{
  "head_dim": 64,
  "norm": "layernorm",
  "rope_fraction": 0.75,
  "qk_norm": false,
  "tie_word_embeddings": true,
  "init": "orth",
  "beta2": 0.98,
  "lr_head": 0.0103,
  "max_seq_len": 256
}
MLP neurons of a small language model. Each row is named by its layer, matrix (up: input weights) and neuron, and shows model dimensions 0-127. Each number is 500 + 40 x the weight over its row's rms, rounded and kept within 0 to 999. Numbers have three digits each.
A block is one neuron, or neurons of one layer that tend to fire together. Before each block is what it responds to, as a language model described it from the Wikipedia text at the highest values.

Description: Commas directly after a number, mostly thousands separators (35,531; 1,600 ft) plus dates and year lists (April 7, 2014; 1997, 1998), occasionally list "and".
L7.up96:529483528480498526575499516466629456477555437556451517576502406503400555501531507469508559564517539483485522489525434469482582501541462483541487509508400429494526539463566501526444433576507557472469399519447437464521518518537467447522487494489533438533490568558561543472488449519509438468474522472513552461472481408543510509493412550550578580496467459448486474499541554498444477508511
L7.up242:545531516470502434475508563480462474535560484501448589534523476505523544571519429546473511479553469538496564438515506520535501546503511509436462491425459510542561468470517465497490536484496482477445539541453507532471445486464487540422490503502512546570516503482507515555511457495546455470440451512436437507428561535487463472467479517485448533440513500524503586501517495446545457448415
L7.up403:516486555518527421429494488550490493515495555507471534464527466528535552523533490569538444500516492489503575551524560505473532518441478504529475449463512569554465549501517469435485518472471486530506441498463474503481509442607473443564533542539477540539499497533511525514560468483539466441510427556495525531445458474540533497546492528458450444462515468524469484533567493540489494527498
L7.up448:541457553516476476506461530558484485585504438568456498506391492420478543505464504483501506511532511527508533458507489487513572493537521513573455475479514506477513451476491524488514503472582478467518523490471454465463458491453529541510530510506558490591546542489411524561454529477504493441496443458521528462556490482543471397535471566509543379450551473562518467523569529470539482474498
L7.up517:481414576524475479495497499484561447548495478494456576569519459508563533535404504560479505432552525557531485509587482482499573506563538521555543468527431446575500499502503552557455464551534494558520548487429451509472497479516486560453525509457586546569514433465472507541486440520548480469486548479496478460456441456468430404523495531482501463491469503469512586521436520545565399504495
L7.up661:603471533450499473449446531467503521505540497511511514449535443511508514502491519520483562405486474575488431508451476467550497492440519490489447512479459462491543467482519537550548440422431498473544531458437442459476550495524477509499480548518532545505486447504485524485549496515539418469508467540504454512475512411453520516508469472510534547464463496534491464460558443501563498522505
L7.up662:508521577476488495485443511474528493516518497497427489561442466543517511563414554554519482530519491454474595459473463459467475507526453539491496487462518497504474452497550512514429492500498479533490475454477506472504503501465507462481463521531471536591506466512536469541564489450526465467503516494493458530485449418508436468535532491514445572459567463474605516470499478467555449476551
L7.up976:498518453520453446441493530460519498543511489510426617609447430506511599497503527522487532509532407586476497502495426495500548502464498504442544470521495490554554525466487511522462500492523479487552534512413487517448438439486510486488516532528528532503517502556482525496458495511473490529421490473525525455533477409506490484507519522470482475470516470536481516509490525533539435518431

Description: Final subword pieces that complete a common English word split into fragments, often "-ter" or "-er", as in charac-ter, co-ach, quar-ter.
L3.up12:493536479479489447491470557526475463530498490531504532458502460478464569471449494564478506533508438515516439522520540527545482527442433519459443439488542502528505482500506544559470450523507540505555514579472532464565531485515446427524474483546456549518443438512504493477559487545486473543491404522471587447513505486530456461435415476478528436539542503481468503608541495499512491499508

Description: Second word-pieces inside split words, strongest in Wikipedia section headings (Person-al life, Reg-ular season, Track l-isting), also B-ish-op, Engl-ish, Par-is.
L3.up492:618473558528512430492482449480548534417497455520483518504442449515535551480508523514546468537532462493495481465522549526556520427519517439594501479504469499473508505447513600466529438564470477490453444535486498511459448576548458527433582524489496422514460500555484556464536591507561537515476555494486453457489467414484519499434556533501560553514568482508500523508516496520473493472491

Description: Middle or closing pieces of words split after a short prefix, strongest on "over" in discover and recover, also "ide", "ate", "ain".
L7.up7:491538452561533432486505464578519404420536508429502445571550496456513537522464470491527527521505508549515488435529535545524493528386532547571533534588456483518524558521533470499475533484521547519475502520485524506535539506498439448507453538465514502484445511476522566528562491514477468472404459431457495464523477493510489485556424477528509453574489529503486536501585471472534483492597
L7.up12:535469546490503493467501478535457514571450547526503621489505477495539625415454532498527547411475499409561488504524530509544505514462431518539532533528549482605495466571475456540504507542507472526446524564487552470542467496521460448510516553488501471499476519518528465457540512528497544501485539503529508541549468487548464460479465495508498411507556514480449440474489624495545534505513
L7.up318:493532540532466453509511529485494486534545461459521552484462496435529541531532444516544466454452472509477482476555497503545486479476527503574551441501494496618518523578497485540508513515558539450526531551467463413463494531490452477467472485418535469519496506454542450507544448469488505429523433491455507516503470522522453392495495517469465458508537485487439522494578496488542438535445
L7.up413:522448522442498427466482521464539419504501486478437587523529453468458565518441492559517474511429535572476516447558434478514449457420437426477540489487537460504510475536492532542581439482498514529498494433491515460483455443521490436445464537480516476513510501466555432492561451503539515530432444481527530565406455553468458523547529498499540502482544512450545496512547538507459497501553
L7.up436:471540447472521506482466502495471477493524490548378542503513505455507534463538463505535518544445517512525477530498475481546553485470533491613499489529427473518514520482484540554446464520522536470539510594449539497501509484588446463542478556492514566525464560488479513503580487433540472577525455516452550507522525521470556530462530491453554489565483514617466487505584502440535468470471
L7.up479:520541512454496420465509509428397509570530418524479577483532420500529554479449485526527476457535569602528493491502543533496467457519485462511541479484488465578480482540554517514497493491515534548509547485510518498519423511536405478488495447448502516513498542564507513493524459458470532473490460483479512447468511502467399488553485525502546459487477520481494550462529529446455557469463
L7.up898:537463529452454528507509473457502520527511508570475556516445417476520528539466434490549528501471435592528552514434568503493512424458468511491492481397496528619589533502469531486516474547477582527543515535479462505544488408469582475506548503542567482517509503555484525478577515502506516511451531466503474479459504515457506487452344471536467467458512431564444481556497507424523511509463
L7.up908:481526513462489468486413463492471505520498473511538524479468508505530551439436464526504600493551507508492472520504513518552462513497494496508538473528462452457550466545454573553497486492484505567491504569515582485525524513572427434524450540461496540465494467537627515486546456550495457478463505526427503490449525510521516475499465506507545493498580575533511484514491509493520503539491

Description: Middle pieces of split words, such as ubl in Publisher, tern in international and l in discipline, and above all the minute digits in geographic coordinates (the 4 in 26°54′).
L4.up48:529498516485533543573522456474467510526458562533486499491442474422502514505506498537452552509471519503450525477539467510547555534467461488460419518472450462456465463512520541535431467517556571507513611522478511438496442419543468489627460499560523546483489503546514488482570529545507498464474520463527521483473479473487521547460472506508482493504480517482447543498482549471549527495522
L4.up306:593534521464572505457427527532513483455542511493567529447489482487507581435459484501512535475538519503468428484414469473430554455472475430524498508508476468473520474493534626559536478492488526480564564538464503471439429508530449457513465493443478514537531433516526506481483494568600483502515522529480527435517482473462502508501500525527569536464576459485524518489506432454476497488487
L4.up343:520525527490510496469501406534541542501534558528396472508573461510551496532483498534502537463457469558458446418473541425493475430555508547542509503531461502489530551480591536525473580546468537469481441534430544441482501487430485534523451500475457462522597520532569535453535473504516457560443469431514503486490445458510452465491459469503508496459521605456521496472467471415501515513487
L4.up640:561494476557555469478550466537567514473550458565494542471527495588475487542484492480522511509433482534424490508438531474513489455464557468523454448514453511449528513515518546515522462484545463499488498570488458520531419531518483497499543539482533503515527440509505412507608518512390476483490460495483514489528501506469529525476529539486553551528533536511575471532427471447539477414471
L4.up707:514495480465485517548454512501510511459506497531503481510539554512538538508453461549472444510533540552475485517473430488517443480479513472536448504452516502582472485484588538568454503530497518447517550488462530469419493470491446507498531552538441546458556543470476570499493477498496430524521450525523509542502459481507550489469503586532481504445509509548583506486464551446620510538503
L4.up754:569552540521546481505518509471508437470552482592417499521535514525487568467514500561512498452460536535428427436469451418505492493458507453523366542455517527487461441575587550534483549540446573501508463523460546399508539499553504469467544459483493483551521554491552523529482479544555506509536527438519528510516512478452523490395412530508518570461524553482507527452544450399577460463474
L4.up809:466534539500449451618477534468513535486529467469522568470547526511536478524484478520499505487447467463518506506532518416578492465540515519583431498492486465489555479545534569537504591545464542467506462470499482442504466413504472512512529560464466518537583491490545532478477520530485537519510510447442441499555511493471499528402504479455485553505505502512519517483456477521497509554420
L4.up827:494494464512514453476447433544508468514532499517465560499492431491518547532495529473502504507479462509487513483493523489482578432486504466556524453515531501524490548449511541516457527612519531491468541579494484494440484427441456418502497487523544538551498508530536453456475466551417531565459521421458511450598444441518521482438494534476465469506497492532519550478549517474602455480561

Description: Middle word pieces completing a split word stem before a suffix, especially "ain" in contained, containing, attained; also according, record, individual.
L4.up66:470550515492547520488501537500436500551461502440569541526489560445447422463470507501530505539472526584513457513532443430524455499428417521485497521506507466510576512504446513524490435473472496462575524566506519481489463455451491494516515475463517498504528565578560503417499536515539509526481559445453498440518499548471477527454481490512510498527473504517502496543587558445490512519470
L4.up129:526469522509559425484540476451471508471504487487464528519508422466518507485388557461508490436557455485561470396482465471503481494516554525482505484524533523502477440491510557542500421481556565519484536507515558486491502453590489444494478513509445560485463505498637584471515482543518522528554497458544451484556468515496481528452489523538498505478446439517501549465488515491515584481568
L4.up312:564579491489563510538535565519500545552484460523429507470461494566533544512519513542495418473555512561564481506480467479490483453476578480543446505400437477494490520506545498454449478502577556508504502567494524524481537445518480520471469541496389530482465515517455540527496439575486515545569502503523471493455503462505569543476507601414493546422541492574429445524493482482525406523482
L4.up439:553519558497483487499533479509513505511464462512434543459535389523565503541460490513531505477595515451550548413501514494521503554509469514487488429557478556509458450446550565440469435469563530457504509502489487516505496464541551562415512461512505448537546438555510494477505505514535468524482483471515458486474464549536565527474490484584439485547567482536495566495517497571526547393511
L4.up499:504559475536515544463379545561477487490511520534524540459563488517521515467505492520450482430473450509525524462478487471619452459502452463513479471446486544484476465539574534531485448499549471485510487462542510530464481481525465509470541508548477593541544448500568513492503464533540455449506522450480461513536469545568455523463504504433495471515561498542499478469503469434554552506471
L4.up532:565440484470593476524535502477506454421533458561507576470524510467512503486446428544521472543574551510520447507505534463516467554525533450501438497513480451514454521488495539468451437531486553487548519518505534522542447426524461487487532496434498502503511564483576502389463468522572464507441475466477478498462508516433495508487457494476547441465497492485427520497520470475559580501548
L4.up621:486497493480509453529550509489535497475564454554477567519513488485501503525482539497539436456504514535532540519513506494473493491496492510633487492539526518550442500483459478507489495527499545499533574566478521519481484460600454476461544483478464495506517542504550539447468537402441533548464485494526492468492475451508423495473507502531558462464516458503498600499582535486583484508561
L4.up1018:466515554455535492504547534543512543477469544522430516565493432506482562479498559403454473536478522516488488531515454445538516495475538544546559453497431513551478514467509547596551406499482556530547523536465465463527472495510503475464470518486469491506482499530455512501498535514510445547468522488466503443485532463507569493458478527528470513455481486510519450561503552477553421473526

Description: The word "of" linking a head noun to its complement, especially after one/some or in names, as in Guild of Canada, one of their.
L3.up885:442514523553505502403466477507417459452554495569539576495508518588495549532473444630520498393487516506461510480521480449547488448524473505534479485495478525517504510517455492418470535537506571412466429499507505542522406438485459492481580537478480451520515514526508497487490479465471500461460479526530436426396440474508481492496436500479459471496533512562477557440474475467586530476481

Description: Commas right after a number, mostly in dates between day and year (March 11, 1994), plus scores and lists; sometimes word-final pieces (limestone).
L3.up428:481558537489451393512483531490497473518505483467464527528506564494562523520504503533514528493464474517494479474507504479491484444498451504477454388487491499485501491503496514499443523516501507483455458470516524474448491474462463457450465556494474577539525480537544528478556465511477497540465498465444508493515458479520522459502483525526526496467468521570481489545654603557545499455497

Description: Final piece completing a multi-token proper word, mostly nationality adjectives, e.g. Japanes-e, Russ-ian, Brit-ish, plus name endings and possessive 's.
L7.up63:512474491525483562451561521495555527469505636565520540443448514438504491548470463528502482463471452540518492543566496460511516475421547458546500525460489516511438474502464494514516402551554632502530514509484528465502495527555471528477499501485436476515494518500577525460569474512440501525540502468499541499466493521489522471479462483451471546569494444530428504507490478561522531498564
L7.up115:535482535515521471491505444441521506492488489528479485444471575398484548500404547423622438517484519500508474469497543500553469480469476462553502501432413461485508550437512514489525482471541546549494466564489470487474567506539510498470490549524511466500422538505498536456489539492456470525460478470532476508485489442472573492500399466472499495577498466572495460569530444462542483491526
L7.up333:537537594592618555423507481507450445462519488499486506443443531489457539493448516566551527532469451489484497508512446472528524468505431508559462459452451484509450525487576504629493426491509577546486454466472504524524520465507479516574442498528472558477555537517518535501547480528413466480529517462508496491487486492517488532454468454505512489589532573557517567551483472461502501516519
L7.up725:521431463570432495525476451487536463526488468496460526444477473445478538421469494554507447433503515552536518438524442493502511454516568492510419489468460424452545568458527534442470398602510461491529522545510522519475549482537481497477554462522453433527484505489517516526586452563553351506449497421552445465429519449548550533534455506512543455519499476562433511566554584491543494498527
L7.up741:512490516525513502459505472524497525517497489540518509485471524506530560540457490512528492483477529491539501503574440456456561453428445434558524475495502457506500482472520578496516481512587510552476530507506515521523530486590449468494474431579487459506483547474615526486546500491480534467503577547418516448496528423449514435513466454511551528541519540520509545495465469467573536531502
L7.up811:568465532485560514501531504545460414496562471568485499504466506492491565482516537480532518527564515514504441449555603514478584489427531493563481456465482503492540461458536517505536523551564503488381478477504528490557492487560412508525516537532427502497414539521571484457500525548492505527439518553453511496441458468435478530397466518500501487524500643557509529485507480561538533465476
L7.up814:526476493480517447492528459497538548492465465544514513479422493477461606517494510537528416531546479517531495456521505475531505502472496471528476497497400501512464527476446472488519522556566509514570450573507478564518588470505481524462431498484471476480466475570488548454511497506441456583495490501473565464432466462548501529423502565604553377540561528553527584541467536503532539515482
L7.up931:549460529487482440477556443489561452448484504513524522536461455464510508408509464541525426461495532488488480517523425471504473566584510418453530466412470564491494502498540536506456451492488592494446491537496471527454488481572497476452430535584483479482556462591466483466534416493519419505496474507503524460499522520512451472507417434494523476518570486519482524552466511516515488484479

Description: Fires on a word piece that finishes or continues a name split into fragments, most strongly "an" in Rom-an-ia and Roman, also Afric-an and Jap-an, plus capital letters inside acronyms like ES-P-N and SE-M.
L7.up1:561517564450503521487392488527460434492519481466481560470533470462471509456507477542509574485495541509507508487502505513578547511497498442491529469494541526533468566522508579510552531498511534498431486553469526479483467435522449449456486521498478485504511447524530486468491505554553505459457490409424500513497489537525528447455485567542506418537465470544416529560522460489564540582475
L7.up37:551456575515543462492436453525508500518483547476437453468459491437532545534442555523582542485584436487521537490485540472526546486455562543485480508580439428477517585530481520473504498546505596476489449536503474440474521472463532495498549491533536540535496463612533451518540534556462513494508514440462486462554498498512536464498516534498493468556475538448529553476480500511507484508515
L7.up216:521501546538489477509462423518494544550537506499491550527544530493516570549453485503521460455499544564455480484449457423487552428443525491514563436440452546468497542534556523527480499480459558517506477515525481471529534508533477473447481516462465437522484484602493509472574468564491516467462510489504473509493514521551491484443497623430587477536507458559551538593529489400551463440432
L7.up218:467539539458528539472515514503453505487537479566506554537535531482528569582458482546450485475470450573460459496539402460467492490424441547457486395530559528517478513523522574512457414508515532510513558554483469486477537485499418509376560514525557465493478530581592498497516494470511493456454536435515522535410442483471556485492500519625553488499492555497516431590540485535496549517573
L7.up346:540492562491538491496452502539432459570494509504534535542447459496503499515500522522510481522513508516518538475461433498554516482505435452458511596425527453576458523590560534446447496571477511451473539504534527514435464508510486480519470524530503539488518511568509581475519586500534436478479451491513441476506485520527550489511538445463517453489485504543497494552514533474496470479576
L7.up409:537512537505469491568491533504536464474502449558510515516488489513544497519505483467541510476459523533497584499529492467445448455510507434500596514438407512507551531509550535499580465490399461502477502441442463530417548500540474515432529503527486441530470493546497544454516541493515490458407510426524576458454506450503539508493469524561540527607537556556529558576516483553529548450463
L7.up637:525581488596492468551510479476507501440435498498484499482524456499526541501495492526492555479499432512460502514518471423470507533485588501487457461466520529515476512473444517481484525533521546485493528478543415558478503448412433480536513502544505528473522480529551537545501592501443504501454479495516501436427519505537545564401456544539535481492502510489530497497468448404504466493438
L7.up966:541476562501548527580475499552476497554543490447468496499452531550530570579538475573446523479522525512554442522451488498517498547488493484515476547436466593472506499463551573532521499511546535501488496506457496558499462509521459518384493498529415498519479491561448471545483498509505464519521535457548538506485480498512522495496490510494553529445454528509521526533532552491584515458530

Description: Mostly "of" after a noun that links to a following name or phrase, and "as" in "known as", e.g. cover of, release of, known as.
L7.up75:487528465515490473513537541455492407558544437547452546482432489509494564516513530506557584524475560506537470473483445475451501475477526501525490455489481539483548594456453544510527556428513490462509483525492479368492567482518539479450504502576540520568535500508549535556491511544470559495438459518482472488462504484453503484497381516484459474481523562516561455525509484499529493509466
L7.up99:525463505521544441455485453485456431573603472590538540504483497509483598526465483537470561447471540541559486538519519464519560539482459488481540534471504473539547548485488529497521434493545548430507489535572462570504500529509481482456518555583520497550493524517589450515564476516460547496489528476538537525391478441499484494535466488495479495541541512509469479571473458515503492499540
L7.up324:522554480506506497496449450492454386601475508518428519500493537469485539471484488555568484483579497535485517484524475471491580494375482474455456452483463545517466534489527558520499473512548486529475487471473507484448531441515451519461486460537534486534556484540521527548551489572478451384549517508576499464507501435489546537484452491493495535571580502506510438486523484471523413513526
L7.up481:513471528497538476469524517503507452505490527517432479431486395516553538397459456506528580463482495512564453470551515505465452450487453479505496476397516471601519586500462496526460537536518501491477457536492516526490509503515470499473606513596472490494493509482545503511507472556499482519554524433533525475501472477470519490481488517485479513455494532525487493433544518495481539555556
L7.up604:500541517484523454497520466521416491465522495505529480472535484471447552533535463520529509468489521479466457420451438446558590469466493457571454500474453482521528573505478532490461532538483565468481517543516446453525475433511473550491512564478514515544547549544540552534493505505542506481495406482520478509423449437508516605523506539490558495483508602466479474526490447494474493506524
L7.up626:517584472529537441609548494423463415484443519553493547504458514468503475531492543535561426498509557474469486483548437518460490458460561522583500493514469491474501533500531518469474490533422509479484516523430459449509518485483494589493494542444493481501466577510521510494519458558481468550452458440477510455488540519446536526514469501468516484533488627530455532526518528502475504517460
L7.up630:557532521532458495511495497505482511430525491532533486564409461469528572413473508497556515535557485483490493470539421512522547465423568448551548518433482544446463513560514496465358435490544516496511485511410444444473467526485461463435527509476534466512514541598518518486547497473533516543522461442444503413424502447515494472533518485531512450518528559504509588495514521454544552456455
L7.up795:598470487453479416518481467603455519484495463571476585471439478472521492452525409499505492455432521512613475493498528480565466499446477494541445474502422511433567521554503506543538479512516448483525522500459478456425454484583449545454538530512527475547508533497503517455489514468487463507540442505539534458502493471494477487497522471466548429443487558526525490479560462504580477475470

Description: Second or later pieces of abbreviations and initials, like the period in J.M. and letters in MDT, DFS, TOPIX, plus fragments like ubl in publishing.
L4.up121:531505495478448432480443480517471513434497510562461496515557487522522511531444528485498538488477445523523488460472551464578580538491489478504470498526482436516466547566514581590504508516514528479446508460447416369502428477534509492498541497536456479530505482542502548460589479498537551534502528433483577428505495486564537501454469544460465456485540586466478480543468553523533497447493
L4.up166:494443537422531447517471535531461458584467515498505507480494521516512506543469497500566508538556470493454546428507564561555557447509459530530515524521463594494511458464464525511448497521509512436432483487458522511455456487463516482445541515572457497494524463531448486416545574473529551511423492495474563472504408495444487471507504552588498468503501561510476522549513444538525475506535
L4.up276:531463653568483522498469489519459451556448574453517454508524497463518520494456557526508489490575479557459547433545548508495567416526465489425573481488482530538503522440462563436541512495571483429453497522473445517473482516470495494522487475487449560476542470454555457456571436532530465440491522499506482438468469501475463509545526534479462513464516520567453527537546552444547474461575
L4.up473:570513483456429496468427489500388421535551508471510529434493488456491497548451499616456491532504452518506492486509492443594598542510501463463517524481503474538481528472482530465490463571565521443478522514398460505507551491504505544474554440570545478516538501530516469539517403491533524488409518518453466483509506515517523507507446577457477454471525538505455506556574476456516488526528
L4.up487:517530463482491540543416506492484464575463507492509512447474468545575466545495477526511507563518502465458513428492466519536560473499492449484516576485451483446473479499511534546463542496548512481456421491402477554533452433510508466471510490592479509548537475555546508498504489521512572470501547542597576475585416486480540498545423511445450533505516499497527457510541534433426534536539
L4.up650:506559504460453509479443507514488485537415523481518494518525483495535502493503520572454590468469474501474530541468502485570560434496462463485526505465478523544462440524515493447536481488537486463435438504383515448462500470472471459471525554516460445499459448474531547472538469514571450479484506472536501460523405488494569436522461438522507460458485548507476477550471489514488534477483
L4.up790:512544596527413481512490460554391408547502533488448511450503445506489527518452471480464515515497508547416477425433500537479549431479514511422567455541480486485513531591498540522514519468529527489464447540461495455497434507474534458461488500573551477566518472471557518510456467465513409512492534515451558550529426475504482552512468521501508503476487544532433506511525356516450452527556
L4.up903:547493538448477537490440529504482394521559504562568518443511449534539503576549520542514554545500473469497497413466544532516542433488475464462513441490543547520449524448535461497489475468485495451462591513526547503479499478445477454475505498493450504522506433510514557532537431567465436441475478484546492457464440507460456536509526527537494472504477517573524472521534498438510487488504

Description: The "ist" piece inside longer words, as in linguistics, communist, finalists, assistant, plus other mid-word endings like b-oth, bet-ween, Mod-ern.
L4.up85:592498534537505500517565448527494498498611508460511469529506453503552557553498512538576425566513479511495525520524509479458469486487522476468492520543561479599485517457418568502455448531530516454483521485488512507512476471507492405536466561515471569505493522463512549479529465508454396539473412479484587509524500437524456516491476492518534460462531462499524542517537489502482463450505
L4.up239:506561501487486514561424564428458535530449530439459517483486507486522597559449578496405479507551569495478519448556509501538458510491490539434461495505527486461454501496467601520507463483514528473536504567453478499512507510505468504495568467538484541541482473482523480448498489462527449483485516411505514497482523514492512461487506539464484504576538465561523473484528498469432533477550
L4.up599:539522529559471560475454458496550492550517505550494514460490517548574556473477451504545537500550515497534464539544476449480499434470579540547485475425540544479446514476438615474459520516553542492483536581426542528519552485532422414485466500519567578496474510480529502466514477556534467503461540483468445491510510442477519464478476459493564499564529519462458555544519455500505541457535
L4.up620:601473576576593515453501465499509487530545521471551501491543546453528535531455502491574436438529480516465475484555453415553509473454549504492446511448487496534460472438574501514481512476487551408490523514502480523517431456529497433492527484575517559473500482511523512563491503480469458468462467483511495450492440488478489493438475520459584547423579495494588494468521496436482492531537
L4.up682:477460554496584472523460549488538488403627483578480567521529412514551582495469545443495521488514500567514504514445513498483486495492483472547481504526463483484504478440491548498584480473505542534589470534471505512468498501554415496536489484490524549528519523510594428495464535523461506457530494507504535449493476483431556518404540579525539539462595463488476567469445490526458455515539
L4.up705:559471548454528465451473432522488511479529607524453540514445458504561499541527529493388443507507525522517541502511532482440461553522506510528461497515490485462550438492566529535478460514521504521501486482491593404469551462542416426547450470532561534551502499538526496459463493470473507509551513538514480501536475540529527504533489465481509458494503495543501576543471516509491475540471
L4.up832:525509457534466461539454510518441462554492507534505533517557487520552560475450512478536462551530470470480494449566473503534528489460502484530492484484492447496512545482556555415449463537551521445503516525458520473479525490474467489433585477494453503549437451534519469526516507522519558516370499545463529444486448411496470489526492538481500463463584600436488530507525530528495491509526
L4.up852:592479559491512507489460384446489447494524540543471494496456524505541471461460471503549422514566513494528531407523530435482546441418588470538502438507456519462530529448496566569555513572543501548530511535522457472497436479548466464481465481546507549570498492478508470429529493563508451477431471482478526491508460491478510424559534591474544508497499516534530509481484498487497400521605

Description: Word piece right after an initial m, mostly "id" in mid, midnight, middle, midway; also Mc, Med, and some mid-sentence commas.
L4.up39:486494512498534520473454530521469512469577537532497516501504459555566543556419546587510480474522431546487436431507543360448481446504450498539489527514463433528489544525516528479555497564471553504511520534491519450469511465504457498510471481502522558540457529505495576529546514503518483549449458466572504539498516505585542475495461546570496585515554500476520530482580516513500497509613
L4.up309:547516453538465534561464441603531520517613502545528537499508488487513543560518478522524382495496527514559497495492493435477459534474494503502467532417464545515528530480489524493466435472460511555508497549435540487448510442577517496479522471551502534517573514515477504552516444568528488566540484463453571443483553494489494463485457498437523498456545476521514488627476516487635527490440
L4.up421:477542537506494488484473493543433414464504442466525462541532555536550520516445546512521482444484509501582542471482487475485513436514401555476528493467462516552425534529581519481462523457546546498472494438484504573429575481509531441480510482459435586512463531489443535524508463460501477510425470437548491529463440518483424480541415537571529480501509505524522500547526547427465554503497
L4.up451:535525514468498508561467497503533485544507485520487518489440427499542592612533510513477509441484428500526513487497531483504517507477461497553465493467460518565540498474490554555500480481560474558456490474441491529414525500524478489513493558585500537551538502515505448505505572489543391520518489492476455479435507446452506503487442559543510509473522521484547514577523514549545513443410
L4.up543:509508527567519508498511500520484535515429439508542515458442559522564553543526514499451477455427492519465463501471497408534567537509526430458483497474377456516520482511568503526394430524507535495580483493482457514417507490486402502544467501536462491493559492503518475500446521521545483489518478450453495492421481533442493530546436513497485485461529481505546517532552504519532474461465
L4.up612:501564500556502490511507516550468464591491536455480524485530489500468528458415588535477482510511508468487416540520527530496483484464494553492529511452479461499479499524475496501486541485522494517459498500475509501542500458516481453516440561527415503548458513504485544535501441479543463564552497473459557432540491444474483480457424554499555545492510486588480498532516597476534445574490
L4.up680:540472566501527544468462479550497476501540490504524505461524482519570533508528506545511458495488473484530545465517506420508544490477445478547529477463497539510481558498495538454475407511534492502464521514483458490432522408494477535477531512578501570542452496556555460463525510487461459468393476510539577433451458466485544465491476520495573531501559587511505554550599527524538577526515
L4.up910:540505459492507503484460487580443470500470492556522475468491433518508520499527576537546520482508456482548496422560589451486590454551498459468501518457488556479478571519549497477545478511489460488465495519482518426444480465494497517450446533552489448528467442521499438543515465474491478526512459383462454463398461486492523442459414562473464451517530530570452537506542532490492497507448